Part of a small language model's weights: a variant of Muon for these matrices.
MLP neurons of a small language model. Each row is named by its layer, matrix (gate and up: input weights) and neuron, and shows model dimensions 128-255. Each number is 500 + 25 x the weight over its row's rms, rounded and kept within 0 to 999. Numbers have three digits each. A neuron's up and down rows have the sign that makes its largest values positive.
A block is one neuron, or neurons of one layer that tend to fire together. After each block is what it responds to, as a language model described it from the Wikipedia text at the highest values.

L6.gate166:463509510475489536509523504535500514484516547496492455509520519506505489521495475499491541490536523530541515480459505533471503494521532462474476467515529494518456558546470531477522489465520516538521522465507530488469493550493467498490486495523498471508503451509523482517533483482506518533492517493479537521520512488535507503468492485525446483522491510458455582499481521488491488485526
L6.up166:500511547470501471538462505558461523483499536465505520496531497565469495494516492523476499478517457508511464487504475481500524514456474523487486496498507519572473507472515517453495491461505491532490524479513474482461499492516511560513517484455503505512552504480456543501490525501526477501510512537501505509478484505473506495514483507517541487479471487516458521498533555456476488481500
L6.gate216:476473479462531547503519490506485539499516497465485505539492521462503489501477471482459554527497505530458447535516491521493515490505492494500531476539455491489501490503455528464483498486439495518472494534500490476467494500493513521538494502547480505450565476484475505501516545527505467528506503527520503492469498527517476475500487477455498514460484483469486509539506548459558518478508
L6.up216:553506492513534491484491511494496502493529494498530526485532504495496482546495479488482513502517470496551500500491525497519502517505528486503544503490494514498488538502523538470527507510479437516474516462510495542489503518493520509495533469467483506511531490497527551475505465464569465504517495506481497539524508483457511530490481528524445509527503522493475512485465505494498525497485
L6.gate304:456498515495465547509494470466482550499496472456511475484480496500511517521439486441508512469454494486498562523460558513515466525472492549486493523503481484493503438531524487474539530513527507511481523530498556509537510491501525488488499476496499471537540519493538458553464485533488536568507532495489494511494505468503482519493510487520475500457458509494484538503500493509523528513523
L6.up304:512449491463510496493508538513474542506510488529511460541505524493517500521503508466488515488504533509493474459526523487476486490513520498464484537482525502506483504504532492481520482481504494472465473444492482513471459516501547537504538500490493458511507506523534516483517512489483525476465502486489482514531530486464474516462491493467504512471495532495516514501441535455515564538489
L6.gate371:517518495521475508487513549468499527542505544482505471544473499508491483487472470501498490442486480486470491495429513494470491523537515553488502503519503541502471533518540486473501547485515514429510516454531477503488512539462497516502551523507500484489552520516523521490523536545550520514510499514546516517473498438519526520494460488511471481489491472500488525519530508468481503524518
L6.up371:483533494493530514535486534509483520494520497471483452511508478495463494487514462487498538521479455486506502487494487502524512509458478525506526509510487545509492512488528490554517573469483513515451491534508487502506509477502491536514470475508484480484561493516521540532479475482490555481514494503478483488487471484520506475494531541521486490468466509512542498471496509499514496499545
Description: Place-name final pieces

L7.gate9:529527521489490494501519493482483510523501495502470504526491490465470505494465508508516483562515547515510558487482509516530534507517448496547494494482505532514523471491453462436549482508498525494504545510516537521530512514534541531530543485466509532496524526524534490495494509487495496495464537479501493458530499515491533489544485515541486563494511510516498499518478534492464519511495
L7.up9:530502457562481473482500481517540474488532500460527450462477521532454485519493518504534509515499524512493499499518458486495505502513523484497521448554537496515473508492511517495542470498544514483500496522500517498461506460486482489468478518502502488530522526484474512469520508485486480456522551530466518460479538489536525497490490512465491528447474508563486489519507488547517522529504
L7.gate24:533498523525464470519464504461527533482495528460513497483552526482504507457499483489523479536489511462471465500459480480487516498474480471543500548465505479561561486548511514499480477510468512520510530479499489531506538485463488498479511503501511552493479514486459527462524505514557517538528482494493498502495496495528487490485499520527498495496513504509525518493497519449502490524524
L7.up24:522467500552513539471468483502458504500477483539470539523472516501480456510450484488494457470462476439516486506507538506481508515504497501503505497513480470498529537453462568501516488513515484494514497530469526478517462445458489481525478513529521504485524510528509494485494498545511532553504450513479458492472484529461540493507512492460489544469492460497479498493542497488485524510510
L7.gate52:481516504505483510467506508505520507483515547500498501582466476517519483490479506492468515467491478468534521488555525516496518485548509496506527502517523503488536511504502492485532505489493510504506547498500538487527512467480552497481448474479534512515511478497470520499513503495523498494489515507485489463494511481530517485498480464484520457481503508521546494507470552498482477548489
L7.up52:483492550515533533507493459473532486486509485497524528516518531489503552518520485479488515503471497464456521489480460441486520484466476511541491454476491495509495471509528488548482448529494496492491543533489505511494515466526518504492488496518479486520477485553500504520526522497475521511492539530454536481494498522486534506486522505519538567461515468547500513491509468532538474526504
L7.gate111:493524479471492507500530478481502517498474484493511512508469525495529500478531476557510498564511519476511488472497509471515449461519513520518459498518519490561496486495499498518497525486504477525536471485453519468503497483460504515474499565503479505498502456493492490504498459505496479510496489455472415548472465533498503490547504526504510522530511504542496524519514463501513469494510
L7.up111:498501487516490467575556527523501493493501529475506510534438525472474466494535518505459529495537489487556501498496500464483476457523499512491454463501514487539477549496478536507512507482565469474452536476484464474489511489495529509470468524494475569495481512486462493509513496511513498533481511499522490474478500501476501480497471504481500475548509527498479496472505533528495490440513
L7.gate134:492497531512477451518506478526557521495496518453482520498562543477504476480538531475494509535493512438496538487532496486483529551494496485529514517507495473513476564497492510456492488488479483499495483487509493468511547501478474546457516479456519542510481525504496519501515498456484545516473497489512431507521508502496488526514512544503496510498484534487536529519479479523513501503475
L7.up134:445485510509490489463508457505545497467506498501525465459457462488557527487491470492458540513454523460495495486511504532473518489520499572526511536500514428513498496542523498465526505525503471517534490487481494508510485486512494549495474495488507528497523485530516477508508515510510502537502493491532448466453523466472473510481476552477521448521489480507533518498496486496500499523501
L7.gate170:504513533530504487510491472496498482485515554536505502507512501496493471481512502527464483455483510469549519456521496482468461456518492507520501552496528565523500476547504503494498511491496496521535529449505503497513511509515481510536517521505505459536538569476484507480522540528526517482508498521459488510508488528498552528455578526468521478494504466496505515495488501519523523510495
L7.up170:560516495529500508526489504501549543483526483554502451517519498420474489529477522515497482530505512445521475493455467497462507479514487546428520496458450475504499466518506517512491505461491476486489468506523489531503467512491512500526536513488513538525489454539516488501510484485527519497541527508469522503465493479501467525505496463491470516493473467513562467517504494525482505489528
L7.gate187:544465505467488480512504499491477545490494501510473510499567481537511454479517536476506500476493529542530509496559534532482537519497495472494431486520499531517511505540508511469532509501491544508500473508528475486491486489508473490539502456520535500522493531502507501575515490512492504517459522535491497489481485532510497506528481501499503463472480485504502512478478521478435457466465
L7.up187:503534526535528498502475461535504534523513494465469504514505507483501492509516499469437532443514482521535490487518481494491563500497490504472541530450496525483529546520524512481538448508516469527528524462548495487507471556484479517515507500510519515521508530503505460503501544480497475478517481523491465478469491470528501506547480474477454480491465500516513480509434532513475503517491
L7.gate256:512448505491507482469517496453475509559542466486509538490525481502497484552487498489506507489513474449464548467522509502513491495517508447540497504465508471514512501520515464490524488485515528497526512469495479549479517478471498493516510502493503524529452503511486507487471505498524501498511501490504468496472503480504502484477515462423491489496502506557448495488521511487501537472496
L7.up256:503503489506502449510476522513509545531526517493476547529497515516500532505512481499498480492474517540469489456505548475493519480510491525495470470476496467481502565516528512492506499504435526473521524508534464535453446497540513523524477467494471485516508496503472514487499479518492479488487479533474457488515478481478521501414508464478455517510527512520504482469525512517501497478496
Description: Final piece of clause-openers

L6.gate8:475486499505507500504486482505526537481465502462442506494471468503529532512503506509498520533505507526474494500513492520476448452517526531538506515476510502493484498519503509490508484556510494463523501495511486514513530512471459543469502463514525515481532565516469504536503504485543485516498440498503535464536525481521503474504511518431491466457447497506477460508499547488500538488465
L6.up8:514509496466519506477481459479483510482451471533499519462504529463514536484535489529475501492495454478482477536472543510499458477514531498517500513502500523504532525543513496526503468509499514472500489525447517503465568514488511498494483509483498501482433506488502482561433500501526482507502477480519478469505487514487514490474479526498515508475492506484491516499463491518512551515510
L6.gate301:522459509523541507460476477452492519528512530534502470514571472512511570482526505486530564520538535527551507478456486505484492480483514485559462474508508513488503452487512542491514507511484513502511521497496488523488511515488543465488491479505553517529461501482491488540477508469497499503484502431481503537514461484486512502482538510514493489524513493513458512541527535493550505485521
L6.up301:467504507478494555531450497464500480536441498539519493477477518488511450465486526533524475524533482473502466511493455501476517498505504513517495522512539509492558526498536522468503510497509519481516549540523512490445501523499456525496472508489509507501465465495499459499529518486485475492499482474468540467517491483464485456498513551470472441469474488574477486490477529555502509512463
L6.gate329:551515469524502517491536433485467512515469505544489507448483514524472480472500497509497510511519510490460508497569495549517504494518485513557522537479545464496471460503499489492456521492519436511484465497461553484482477477500497498509471510454494496504505536532561490519480524508509503500536524501450556478476481519516475501498504467513489506466485465472491496510461517544496503479530
L6.up329:520538494515502476509512477459447507522477498518464510567551498489511498514520521500519519521474480501492529488541478456531524489509507495477541508485476468491508474528498492485485501516490493469516524538460513508531478500524486513538495550521510493483518474527515478541501536500496518506508493503542466501506507506506489453480502527515501516497544507497508513471510483505485476531508
L6.gate334:522477538500490464497516534472506486448474525488507493535536485492484540455507508511504486476520467499480469511523497515519531497522516497543517464487505485493514488528481468489531487525505516498495545508495514518454489523468520529523470582542509513472523465472509494514497506474507526451531487472464513546462493510464472477471482509475469498493507488554510526505465487510481481510515
L6.up334:507528512470476512505508489511501497520489498554541523461509513466509510509536486517506485520498558528430526516498504476512521471473473509539523468441474528502502506527511478517502501533522515494527499494569486523520494483501554483475501478492525493514484533525483483505499493528486494549501508451448452522471469511436519499503513473504433492462545484509494513528501494444494475523553
Description: Word-completing subword pieces

L6.gate172:454491518524545477467486525497499500473490503526552488515504522468498502493478522485503460510450493542445483530478474536534499497464494523534481457499495566437486466517557512515470466476497485504494539504474469500499454478496502526484482485499484508476531484508487515527480519510498513526538512512508501477478464490478485489429525534506532542467464495521522477477523500503530492559513
L6.up172:520469481486521517510533490512569533537512523521495500511538439475501527506479529542512517515516484494519495477490504462514518556462521491547509524472508518544445578551524500482536525472504519474511532491518528494535515471512513495486518498501516537532497509487505507468484526524518505537505558487469519544469544480492473450526502503547513515465522498547501493505439543512486511525499
L6.gate189:487486551523478479504499489505513462491524495509515523500519529512478497491520505519496526514482453482528519479501517514511461481485534461519522472487492502483464484533501522489517520479541507470520511521467468522542462524545532490436477501476519503539460459520506512496516452496472527502507491480462466513535474500529463499485448508528505467506480477517501498507498499507475492504489
L6.up189:524490570533496515517467491539517487534485470531495545462518525479534524493541514518488481529503469543513511452474495495506517525505466488506475506440474523525530478509529534492450499517490506496481468492497466577502477503486485498496536494472484472490457469475507509515471511513475539495450476488467499498502502543482484488501515516478519554512496506522461510517526477499477524485537
L6.gate309:519523484497524493527515539478490517483474495511499538519498536516525494456516498513513469558509458494550485461540509520466539464482550527526508562512510532532496489519504496595495510464510524493501497473497507484507509507456482526494533492448509533504499507495455532487524493508507514478525525500536462518530489505497482519414518523504493523485475498458479495490490495518508500468527
L6.up309:510525481521526539497514471503492496499511480469516468498520527487505511476507470505428498496494465465500495540494508495501493470490491483514508491526488545526511501494466484507530525509471467516489481540507548534496481555515557520528495507454578489485510470556525492511499492534493552498471505494496457520515518518461460535489513518541506493499517534508508494495463519531504467498455
L6.gate328:500471501491474485544487485504511539570478493527533526537506529495489492490500498523489487526515452443560512498522484522523549482531463489504496482524499525518480509488482468480475504485537546461495481468538496481507503453511480492471500458510494508535528508483450506517513511506498495494499511444536531479520503481487533502463490506515492479510507468468482476514509483533453498504528
L6.up328:488494465487490521465508455526505510514470451505520497512508469515553483507514494501478515546509496465510500467506515472482531487549527506476517504480463501493507515501495481509565473502453506529498474449502519455508453449453500535509508478532438424506517496512487526508490531488490505526485528520526470516522514486496477496493489505500516459526505495544462510504528501497518474541481
Description: Word-completing subword pieces

L7.gate78:481482454500509506508511478497527528486522512495533490521509541510515453524508514502504507498498449471505491493515510488453454520508521529498496504491522450469483479499502467478465509508508481506500487484480503510485489512466512538509485498491510462457491503503527546469486507496523505485501492524550484555467508475511490430478494519515508525487464524496511512471502499523508498485512
L7.up78:516468525512472511491539490502511519513493542502510498539555516482542491538516502519495504469484488483556458457494514469544483559493494478497486481491479478466484503530513487487476425515536483505493514482540502477521512495490483535533461536497500480520483522504499520481492536517499505503486479441516495509489495518483489473514492501495500532492489523485490528531484511495465502507525
L7.gate98:484523486499494488512469463518490520524478494500439488504475503513518520480547483490495525494474487470468499515508574505480478509528506504496495502547484492499506485430529489476548510464502510480479484520499494483482484541503510491513482548479460471474527523489504538491476522509543488502511478490528478492529485510525466518474454502517497536499499504496510527528495521499507453472507
L7.up98:547500490546473485500495523505451512490513539533477518506516481475487492471489472501458490503496514447493481496502516475486522527476525489486466492535504522509520514480488508483492510510509488476506512493519501486506469512469540519493471506525515496502459473503484511488487488502510521505513461562531521439457516509499452493496501519459517451497476454519488510495489487471554537494493
L7.gate99:502491500508468503501516513521491497511518485507500461484502508476519481479470514475517509508471498530497500525498507553539491512515526496507543485552486507463500469510497479468584476498534544497482511484518501470510478492496523526500507503480466508487498523472568512495539526477476504507472516493473519492520472520532516524528467452519527517465501498498551501500507535509541508524443
L7.up99:528477515459470522496485508480502520542546506518522493490480498454487497522485529530488493490491487531432477475494536495487525506488519565556503514502494498573526479519504518495493473508539517454537539554531493517503481484475495502480470525461504496489458494530510488521486499495510534487489487493491500507494495502442482514454491501473480493509472508515533577511485528499504505490528
L7.gate181:510439491481500493479461510502492469544484485540489505513514537503489453503499481470505509505478531491480483527477507489496484483488491535497524491485514507501466506507491527467529503456535492563474519482533502497544502501469503516512514519538478488507471484519534519500441519529508487508468536537525500485518476469497517513494516489508495551440468513518489543503469509499479515519537
L7.up181:487535482520525526522467477533507535494553476496504479491518544481504504505492510479460495459474500514548525513489525479472497499523505473465553476472521486507516511546481480528512517426499497443494516486500515481530490495479546536525479498467496465528489491530494542479526545520541545494487476517502506499497478546465504488509483510486515493472518534493527504523498499492470491487496
L7.gate241:522490481482516506524497508492476509517457475504482436487544480511504479580501528498464504484474521502497520501514515512477494475476520465460493479536499560497468499517513482523536494468509502472526522505481484502479518509499536470542481525482458520530505481463521533506507477549478496427486483482473475490464456521515528455475521498474534487440458470482536512513489514479464521517509
L7.up241:486501485469506527553513524521541492493543503495496483490527521475488518510510480436489500467501473496465480504461504485493537475466484505507501514503413502498495480527515515505487496511510492524451490509476474489468471555499495500556518507489482517485514509502502456523492542514505480504491505513517533512488471476524504492453485494472470460500495518546480592508491517519494571487517
L7.gate263:513488525473502523521523501534500505488511496510508499523489485461515510487432415543535523495459518540485483487516479516513527500502485470499505498531499499476485495524514497499497508450466493493480537533513504553485508544477498500511472498502516465508490578501474496516509532529487521467464513536511559477501514512496511513461517502543469470507484455507495503509482493524463480500508
L7.up263:437512524527489452488473522535512489532489469498548520463535501488525525488540545493461506443486548547474522490563510504512484486485518522522500504485511515538464514512528469480514527457521489534556522496545503465506498451468472477467506463495519532501501518494477499494464500565538475527515502502507521483499485510484465480468462493524482521496474526549469533495547516514501479490502
L7.gate331:475515502509530524541488529544494529482513540467488477505520519479476470488559479463448487481510485494476519522520476493489488502530454488533559531498468511524486538474524537560519467521481512487477508452503501520489519490518522542508518536525475481528493515482521518477540518511492559500510466504482479470468494460487492505528499493482498466510478440489518537529508480492510505525523
L7.up331:506471487525525491481513510492492499470536524524525496509520523426474492530542485510543488484482529499512501505473564491536532513508510520454497540505524496510484487510493542473493524500502474555476477496498481463504516457501518551553527471534482459534545516543521508499543492458489504518512503555490482507499498524449535541512504498504475486501479489503492478509468517510498485479480
L7.gate345:507494463490510554497502515495467510488509459475481544493518531508509457498484494488478500499486463461519491490452501458513473507489490508541523535511532454516496465506488479480518555494494488562467511482514463567504474537494469536492548463528516549524529505546508521533538530488507508512484503490514478553447475499531500505494539510522472481508496461496502505487465459493463484518530
L7.up345:528478495471517463492502489465478555507516497490532552487538467528492517553497522519537513532476548476473491495445478525491525522485491514504483496499520459494506475517536527472481514484530495497514506503514521465476484477511523510519499539442516499500529497510534458498511513501558524506505490513525535497509531470489487462496517489498527483520508506511489467495511507496513529516492
Description: Place-name final pieces

L3.gate164:503542522527499520543532488500521518543449524503538497445493505495463501476519476523497484516472517532477524483486527555477491440481480490469510546483517494494481511500500524489539513514523525490510461505492479457493528479480503501492546491484535509497522537534496490509473515504506523463480459485514487498464498516531506458473499524516527490488461492532512485476527485483512532474472
L3.up164:476543529547507488507503510506464496464503489503500495497487462545485487478460496514487514497478489495498494497564518517462446529496513521464501505492509490463489540497526463479480508492469511548481469517520467565459530504455521493448515472479479485505534500472473470472509539513477461478493487442474482525572534496553449488495481527481487525480561554504516508473504508500526484486478
L3.gate376:523484480493514524527511513474516507473482472458493458479466464541468493488496500488508528464496521496465507471538481531515504472508510486488465538515477519484530509499520513511483456532525480515501508495515518500498489538477495501477516481483503499505499510519449485454540457491494523472474498509484488437471512512520472469529548544476527499517479458502494476508516510492389516508506
L3.up376:501516531512504491499530575475499499487508497447474542521460488494477524492523525509499499540455489540504457522520510476503507522448547478483530486531516503494494514473502493519538483512496497478470514507493505491498520464469455487484506514480536515487532509497510523470499461517518498499508488481513502488579503462496527491478503549521513497524476508495517524470502513504490535480508
Description: At, as, and A- splits

L3.gate74:509500558515506492499463503505481512495523504495469482491529504525514488497499498522520511548476514541514490461506499489496515492516558446500528503539503498502546511475511547542506512479502497458532466474497492485502546488480504488464497462507484499505500505498465456531506464519486487527508502499525513491484579531480534477485520504475473486496542521469497542567506484495511516498486
L3.up74:501502461542499476458538530503443522512475502529480544512492461525512530507499483460476528504548505493516476494472524505470523517455509494494529559544532503489508521538505535485503544469562473494477478465530512498548504491505466474481446518491473528508511510485519516457478425538477499510471514489492501509492513520502509514489466490479490507529506486485507484501505488481463504515483
L3.gate117:454491509537521483491519503486481556531456489514523477485522514479522498507496516526420482500469464498505502476473524482463531529518488510498476506535504516532498492511537491486466517496502479554494519493509520575519483505532505483526522492533483547482510485493510502530510475501526499505501495497484516475546516512489504505466534428513489507536531474485537480505490480498504483510509
L3.up117:498500514539529526421496498475511537512490459481535500494485491463520502491497513489462500515492462489527539508532513493455555498492495516486484533503502492511515438464502461432478520526482483548456531461496501542479507508488465514557494484546509504530511506483486490529473534524516430492500519480491526521498531506502527509484527489536478434516487464510474519543460468483499495484501
Description: Split wh-word endings

L7.gate2:493507465485484530497513479533517494460489516508486482484495501492534502494511485477471476515459488510507501491509543497514499510492537483527504530528482506507515488524532526488533475490536523512534469518530524505474556466500480524505463437454518508552520525502537491472465503473495519496422501459479498520483441517489470482495535536471481493491488511487485548475516525470487501512477
L7.up2:545544530502494482496489500484526498483534488461535484547511464510523492518505503516511497511537487488497530490455529542539477459495496533486546524544488543483509520498510503473503464510464521535528468527519458513502486515510530502496503481531499546526505513491478481535469537515492495474494497477522464527482512498499485487535498527474454504491489524490499494515496516490521490510509
L7.gate15:480488505520550524536525483456470538497482509478523511484502516520513472494465524526487526520481530517513526492503478506487521460498489484526533509495499493475491514494514503491504456488483507529503591494483505482500530505530507494512484448459488485540502533517491515478482532448519493531492501502477491495527471557507505501467518527475528525459438474516495529484503471511459510534507
L7.up15:495519509497502500534477447448555487515506493521493514553504487496464478493498488540469507531534503507513528487441495545507542514497530492520532560571525493498476491495493525523534511494497526503459540455452479524507480514477509499483499486503504500497482487450482484515463518504486514501473493461489495510486475516481464491489534526491505490525458491500491484522512526526460529530515
L7.gate35:468534483465495476499456480511462492483530465538465527509510518501494509482464483508514486498502483485518501509491529535507478509512476495460527459498491469513496491505495448488508539500513528543517467512518506494508466497474549533482480501474550529440526512487529453517522510513501498504530495492478500512510452470495472489465511518493453497438491504479536502499501532474494498500473
L7.up35:473512559494483499507523496511515472489507509528504480493514487505509510519569521530508509545492503471506530519483456523519524491461491491409524490529469494512510509464533470506500547489537540506487485500476492529459525482513508544484527501508513490550501511527513477510509513445486516496491539506529489508480485512499531472490463542504520444531479510509519506525506493488503472517510
L7.gate88:512443488534475495517516502493498470510530464551511470552504520535531475480499518490482481495457513478485515463471538485510497517467522518529487487492557483517478483501505465496551485476486513481513544470516539517497464468533487481493513502500469501504528496491488500519494463496531516484530538550501471458516514486515511489474501515511484485527467499514479487521493501507530569473506
L7.up88:542522462500524497498509499449537479544530514523463493506519477466525526484517476518486528536461491497501489539484520505528473513490468509464517535490490478459521499540450504486521487462485488491533496541502460506472515491481506543459505492486534482497480546489488494514562487510514570484480485516507468522469496457503522519486509508494493490460485437498507525494508542492494542487517
L7.gate118:479534490530472503539485420505511464512523495524558524480461496477466493512500533534495482496518511530517506515483511506487519465487500485500478480553530489518463446511503466529498507506487517490545513488581526493492484519484483501474469501534541524506517502445511504456536522486512491508491488524444447486471503547563472478520502456484495502476519485483465512542497513477486494460501
L7.up118:520505510473490511521483476489501496492481487522498496505485490500511505507453480532504525493430520486527518481488488497520512519477523486522475547486479531549481487546508519513499502503517539540550514532505498525513501530524438443497472477482486505493473516505493520506512513501520552548486487482505476455443518485525528477474510531518494496532514520504486524526486470500480524467511
L7.gate298:494489490494501529474449517473449543486500483518510493505523489481478503516499459506473469548518468494491499476499483505500474512523510490533468500489483450501516473480490490514474505469501533526556466513476535470504484455523524537529504493524476512504448527482486491524484487482515543492485455498490484498506464531526500508488493515522519504441507526523483490529519504491502456503486
L7.up298:480510486480523460519548504442481495496509477490496502503526513495545544502482489476499492519511523439499529542550512514495511484496468521491482466505513521474511522539506493458536536480500493518511491515513527518500509494536545533517535491498490518524498532502449491479497494544459516501484498477530448489523479468507509496487494534495523545543502530509463517511535497454479484484515
L7.gate361:483542454531480503471470508487505468505506502497518519517495517488509464487498532500500488540478499454507474508475486515527483486490485475501494530488466484537502555491454510490504500527552476567518529505482525507472510425486475526500513508491483510506490465498502451532494512492514516467472503486489435480521502477474558531521521508480501495485512488525506482484454525532471501482470
L7.up361:490504516552504505535464501492498518518436482457524482522540512503510523496504476528521485521511470489498483482500536486499475490469505530500485529517469489532495567549517504506498479506517479531506532555483480526499476501466480517484518548506468508519454497504533495472489512543484479474523499474475524507487497477488493468488511467512507484499563476555536500497516516514483516504480
L7.gate366:516499476473490526529465485473488504480508494462463459440492552466522517510430508512479472507478539501496492520479505490474478477493482473495458467557485511501523495479474536529496558490496500526504500479536490507506497485525484547502455479511511518532518492531536472484519492516514507513507501506495543520488488495466545457478501537480507472494526498499481501534517517488512515514557
L7.up366:492469480485510494498505495481478470478479470490469458524531501515503543494522504520527456480471506514525455469489481481490436529484490504474502516483549504509492472526500533532475502538492488542509526508471479464471494510535509457486518494478507471480484460517423516504524465477502550534494505455508500459535455474491513467494474507442525470480515524531501491478483503527480481515475
Description: Temporal preposition completions